config.yaml
init_std_o: 0.0346
beta1: 0.9
decay_shape: "linear"
batch_tokens: 65536
MLP neurons of a small language model. Each row is named by its layer, matrix (up: input weights; down: output weights) and neuron, and shows model dimensions 304-399. Each number is 128 + 24 x the weight over its row's rms, rounded and kept within 0 to 255. Numbers have three digits each.
After each neuron's rows, "fires on" lists the tokens most often at its 100 highest values on Wikipedia text that the model never trained on.

L2.up2220:124158116127130142156105105116146093117148142144159089131148120123105105134132137153099144112132104152124144091142084124115161091133132124093115158144152109099117178154135120112122155128089157138141092161100129089104158141138143137126164115170134152133176156128161142147124126093121127061
L2.down2220:118158159185133143111123119092127122130148098109136146123116134136124125113145151159125146152095100120117098084110131150150153119124087086113100134125118127087158159125129125104090151100128145130134113136085129130122134160164133122088115144137148140158181156142119111176151076138102142083
fires on: " States", " debut", " Soviet", " market", " Japan", " India"

L2.up2551:133130127134121109144070156118121083093151095117160135148092144114145162126124165125093168140143103111132131095174151170143163137120120100170106139101147161076136126126155135135129182124116147108126148188153129128155129132101143128123117142100135100153121173139096131175144104129149131123
L2.down2551:100095115088099139136158134147124116106137160139182112123105090146134125146133116115108130130103117138125113149161117155053122153156163161103141136136098145136148123115127142170126125157171139102112147148129117142177137131165117148195064161141149122086167123148134110163093143143134130137
fires on: "==", "===", " Daily"

L2.up1954:162107144133104157132115167142135141123165138169106105176099121113183137122106109170117117139194137122119095151158144141171115135157153156139136148092116136078122142075168144109130166110133127101098119120125149126146111107116133112129116150136109104141116110159129119153101136096106140112
L2.down1954:130111134116109149135102140132131146109114157197114153109087107100128112134119170115118095147120154167116126111163064082131149126128107146072138158105136153135164111125164158108111133129164140145137097162135124106133119135149109130158127136148131123117134142132148126117179094088139121136
fires on: " as", " years", " after", "==", " Department"

L2.up2296:149153126163113158128151112133143122149168151127133158146153153156107154127134178110128179171127127120152126100163111121130128152155085052119147139091109139118151129133170143111107138107086105137144195108130160109141107119121103117083098101105166086148113109165135147147099143173067149091
L2.down2296:076125115099154128120111137159157151123103110079144100161097139097150123131101140135141153099123133134141156129133122124145124098134179112169137164147138102145117128143143110095116131109128136117129110159117098164085122122153153126120147148132098152154136135092102092083159132098180119143
fires on: ","

L2.up2338:134157155156154073180098100142111154096122101117137148105132158114105188110147114097164198147162119099147145106114116110102107154120096144081136156086162106098142130115131155129151143158148100129115142123147165088159122109121134085088088127130157076105108113104103123088115098165114136090
L2.down2338:117094117079119138134163150123129121151151123073112126110124095142151094122145125103147118079158175124136089128124112106109144089106134132150125096115133155123101103136155153134126137176107141140142149112149089142096163148121141148123124149094119123142125168136114127121106128142151094149
fires on: " a", " of", " A", " Finnish", " Ottoman"

L2.up2519:139195138129099124124129157126129143064150138124154139184109128107164173147152147157180088119144146117122112136151123157118119095137129134159100181105116140107085194094100119140130115160157105113122170110095144128086142127113166086142089133087117141156133088128117098140124122108134137104
L2.down2519:119171084139109123116146150124111117127108117123112117166138082129102093114113137149124095141129122153079136108145127165138123080154085138118085096172083163101140152125094147125124141108095164126104098167100108161126179135117125098142142132097129141082102146134090128123134147105130117126
fires on: " age", " number", " post", " position", " rank", " years"

L2.up2582:105075092143092079106088132153162148140170136107105090136160111107137156131112137152125142116159089104156145125108179134126157092122172086135152127099109137139170120108137140172129118143156138091175133145153102143120134086135152168145154115121171105158157109121098089127120114118105104123
L2.down2582:158145140100098109122149145108172169120138092134157114144114172124151166131118114120093136119163126100167091139095130177119134108165157160085173123120124133120098115106118165141151146141135128111107121139119115133152095121174058142103133137149182115105108142152087137103116128149119139168
fires on: ".", "-", ",", "\n", " code"

L2.up695:110140153101115145102123110102165161170148153137144129091121081118131124127133086097149142110121139122151164083115129117133135119135094144131095134145091154137111134108104124094129150135110126156156165148147165113149123170126125111125117119182115077164105132146106121110145161161092117079
L2.down695:095142135105147127158104124148131129133102166187101075157097126103150123119124106121113147133134118123115152141097145087121131132136110087099159102114135150133120098119153119144096138169145147126096114154171106130112140112127188130159126134137151109110125134129095150141123098113113141185
fires on: " d", " f", "oph", " G", " s"

L2.up59:124164159143124127141105132149174110132162142115108150176134100147129175143147148112138128112119108118133061141114145145142112122147097118124101134061154158124112102116156106123143158113120104144155110126070123145099127077083155171107145116107133139148146120092074106141096114126139118140
L2.down59:117115111142122146149134128137150118117144124115140130131115136126100120134059102117067123133114112145144159133150133125146109114156076127107166142150090091123114130125124166126096131170153121134134127111119138091150140144114087088092139173146137158135122123124127140139112165171122156111
fires on: ",", " led", " an", " the", " a"

L2.up580:095116111101093115153144123111107105126131126160133147090140101126132104143170096144116125118103166119124118155116129145156109120127147108166117143132067134131156127116104122157123127139170135185095119146099160075106177118156156136139138146116134086152114162160086101131124113120107165128
L2.down580:132112148115115155172165118133107129088145112107131085155110170128134109101137129120146139118170128090137092126123134137121143122118136126174145136119148135126080128139153113143131108120147108126108119105055156122142104136122153118111102166150115107143144116124108086160097131116112171131
fires on: " is", " Jr", " express", " ["

L2.up124:092153151114100112105109158129121131107113116142162092158128082094172130131106139121102115136126109123160116141114112112140141149102153132121126154146131128159123167084083141119136149110139131124147087125164157092114090159134134118133123161104140157124125169099170155120074108163154124114
L2.down124:157094099117147142172153140145132112165202171121056170116120172106145152128147110134145147118133099125135146110108116163145118111151125108102166100074104164091104112158151131132148129144130153068142119109138099108112182147121136158164117143146126116138122140157109096103178151115102115129
fires on: " United", "borg", "io", "rina", "lin"

L2.up1607:145157118139131129130108107127107134124117169158129145165165128158090155112120135149162116158139157152165125110152183100089116139150088125081109121102143122086111143134141148139154124154115091158115173150103104109143120109132109125115097104107119125147149093108141114158104098157094155129
L2.down1607:103152147152137133150090156180132166120155083142153121103128152129125113136121136108144165167105166110107112145144061138143134094117086165155124107130085131105162118122149137100160117095118161097171112056133115117126101124104175101088156155128150150107131110133105102069142118166076152117
fires on: ";", " died", " made"

L2.up274:160111072137133095133119110114137150119089120088103130139114128162137156098144142125179179085154161099121144075087139096117067127166154096117109128112098125136138162103146125149214136133130151168141130159101109121090090091111073142149117130108127059116108164145150150131147110165113149134
L2.down274:114148130113135118100096128120157127183192109150182126117158171120150118159139127069074090091120125167118103129140115150093100122079116130142136118125158158116112104114098116090118108147129127121133126145137127147114150141112132091136164087104128137140162117123134139109155134137143143125
fires on: " her", " his", " their", "===", " en", " \""

L2.up2425:126151133116144146105102143101137124129150159109140136154121090138093105128146119124117104132137124125114135131133162085142125111128143163109128133125102138138133146118144183148098121117128112111103104162129094120129138140151145125095154138083130142136110138129112097134122135108122122104
L2.down2425:115089109130134159100158124141121092146143119116133154095200122110129116098084134090129141114153096123130117144117150126129098086118135076167141155155113133080123127059111120109146124146132105144149159133150141132115108117142126088089159124122119129132142132135142099132166099166142128134
fires on: "-", " g", "–", " G"

L2.up1191:138103110175102083109126125141163179108154146130116124182099117137081158071120143128156118147152143125086147122132137116120112143150146155117093123124119101108138193115128124113116166116148121122158138137119090127146136110142104076122100118098149099135139100175118103146158155101088117110
L2.down1191:133125139113163116156114166156107102140098113128119101122145110101105099186087130140089173105147126141171128144164097135129156133145090118084132115139176108117102120115122148120157157082105156124120102151120143133112143177090140114111150148097160153128120150100096165110111137134125177173
fires on: " with", " \"", " times", " impro", " numbers", " years"

L2.up2027:126085131123113117120149124125155108094122146134111094145135122079072091115136127114092098118120123142120088114118144099116127146101157150161144101148135117147150155132114110153131122090110129096118114135139123127134118103127158122108137135112128141091138115112120101116090150120147150144
L2.down2027:113185155161159120130140142117107122138134099127152128095132124160116163136138130138115109118101165130134190156115101146151135137207148122160105118097136084129129124101099107143132122134138126128153164140110142099149147113139083135084125135140122098126116162115154115153181128153141135104
fires on: "-", "ule"

L2.up1024:147071095175144136146123125117163144121130091143098073127102138082094163147131137151139087105145094148124128140087147117140159131157139144097159147130144120142139128098171131180176120102102136118184106126119143105129175092103173154092124115096126090152162102152081094129126140128143141120
L2.down1024:149125166154156143133095192115133113131095102125087105112103154139107146133113154139121135156178144132127100163087146094160139094118112139163091112149147184123132139105094133119129143116110098149137125120089107114147114175155133123136124124097124161109085119128101138102126104134138121136
fires on: ".", " =", ":", " was", "=", " is"

L2.up1836:160109104117105101154144091144119116133162130114146134158091106156142148122141150124136158164116139099158111114150109171110111129114119153131111130116097155068128184091156139133123106145157124123113201125106116123153134108102121138092111111123169091145141147124090103104151141158138126109
L2.down1836:141150167117133112106174142137159112088087136127120087144133105140126090146150139166104113108122156155141134142151097134114139136154086096130125087153094121163130097090128095143092153117120115122156140069169134131112152114122168119131173145118135144112143152166127098155104116133166094108
fires on: " on", " A", " of", " On", " E", " same"

L2.up397:126091145150117128119107105152152122113145106179172072116095133103114106130114157109122100158130107162122137117105103074109137135114116126123142122094125116131159123142171126125161114142127119110090119120135140112116160120126134127133136153117121121180159122153087090146170119113113167101
L2.down397:131074098134114137109151171107131111128126099110076113176142132137103127114105147113085124131129122145119106139118129105117120123110116090126161125114125121104097146118139132098167114142084096113132095097131151134130118186130133115075112120142115134131109146100101153105100088116144118112
fires on: ":", " of", "=", " is"

L2.up1703:161160114112109116102128132081096129094178106115148160124101115103167141145174177137094093157104131147086114124155126135177128111137120090146109193154102184140089132081149136135108104144121128130132159121127141163155147137129169118141121120146094112122112115101131125122167134125136147139
L2.down1703:138156133127129085123129111137106146093075106155117093142118115147125120139132139110124108174124151137112156135164095122152131088134108091142136105167075153142068147082143142116058136180114136127136160087134134156166172126121142097141103123110084160101090139118096134141085159102118151156
fires on: " there", " number", " There", " age", " post", " zone"

L2.up1708:122127153171146119160135125125126149108173135149092103194106105129123161090134148132168088138141130149156116092113131105113130126152143076094118132121131086090115154131149119102160143099097123178126187127074142083144114123146145120103134150147155151179133147104133156159105059151098154091
L2.down1708:172154126100124083109120117137129150154137125125180115164129121098150137139121125125132160112121095118106152125132127150092145157174097147184104157111108130120144162129208146129120106113162147115104116140135081114118098132110164154113119125114141118110126141154122096109100167122158153140
fires on: ";", " help", " left", " died", " appointed", " accused"

L2.up1740:086115121108151125121137123142152122135150142113120094150113110143090133133163118142120108099131135112139146123097149150102124145111154121153091108111167144159097152112112161132118152120139143106145104151102115138119116095125137113148108141105174088169154109127119170097110089144117087117
L2.down1740:144110077140120182109138173178119118168139111133135090133121135144141106092111106139110170107126143148146090180120129108132144119130180150124067090109100146143122120090116144159158095121131125147137114106119110133162109143150121127091144087130184118158128116096092091116144131123102091130
fires on: ","

L2.up894:100144134122123166116102120142115123150161154080144126124115114121108152132134136145127108094131119082074154070130125113154113122098159150150102123157169131138133133133081119118149119112127148149140141208148125100148092154146117129148171124132138127155130137151097151079114125131085129088
L2.down894:092139122148134134114135153112117173142149125155137127116134127122138113140119121114165111147151123116103128120124106151127116171123126140112095078145109125136123135177124102106108115173164113126106103154119129132168155111076138122109085146182140102125100114137098162141110143085110131102
fires on: " p", " d", " s", "–", " v", "/"

L2.up2628:128149148156100121118101150137177128145116138110127114099166088167143116126147115105144164104138131129121157127147142131144154122104114116120113103111130159169089101143125122121112126106132119153105187150126100132111186110064195125111138119136116116179119110133106125121114163125112127089
L2.down2628:109119091141160144109131119142056125114124136141163138140133158077105127117109142135125084099129131131115141077103146162146172150115135128148107143149162099101151119128138083167135095106183068104138141112107167149146125126151113108107111166162141136126135115119125163129119146123122115150
fires on: ",", " Score"

L2.up2334:126112121154096087138106119106142128097127134109136104161098137138123154103151116099080133141135158089138117095106156135098146110114115137131161157113127116080107157124087127163101130123099093122137109154118133131127103094078146100110138168142151131170102162157094130102103132155118144130
L2.down2334:120120126099116131104145095124162153156135168104116124087117127136107108129128107141147149108154151109111133118122148130154146103162122147156115125176101139170156087117127149114113138125170147122120132105122136165168108129097106096129138129146112147126127150080160089212142117193074148162
fires on: "2", "–", "5", "1", "-", " 2"

L2.up2374:101121140124115138149119136116138112146108148127109158159108115101107108133143165106077120089122127125099099143093084093107147128126156113102113110118112133165114130143082177152127102116146118123178160160154106142149100118142128128130140122109174114098094162154115089100098179148148150096
L2.down2374:147109156118134130137111125093156145155122180136169131090140126090166127094137138133131113153089134150151146089116123173161097094131078133147087131121117112162109140118140103098155149128122138132107143130102104095113110142124112122128125168175068113156153132130134170099165110120118118163
fires on: "l", " do", "s", "–", " wins", "r"

L2.up996:154144144144131139119129151103143139099113142135148121159146135086100100112175148093091129120123108119125119126141128116144193128076131135130181140143132092145076140102120171133080105105118110124117131175109121119130118131115135138119126095109101128114110134142123148148105165134136100132
L2.down996:105123122139104141105124153136167150148125142125156141121150129155164147142113151133130148105096130116142148137090120105123058105157154124123049153138170111130221135131131123136146125136125122088093111121095123097104177142109079092127128136146172116146170124143136136164145109137127113124
fires on: "-", "–", "l"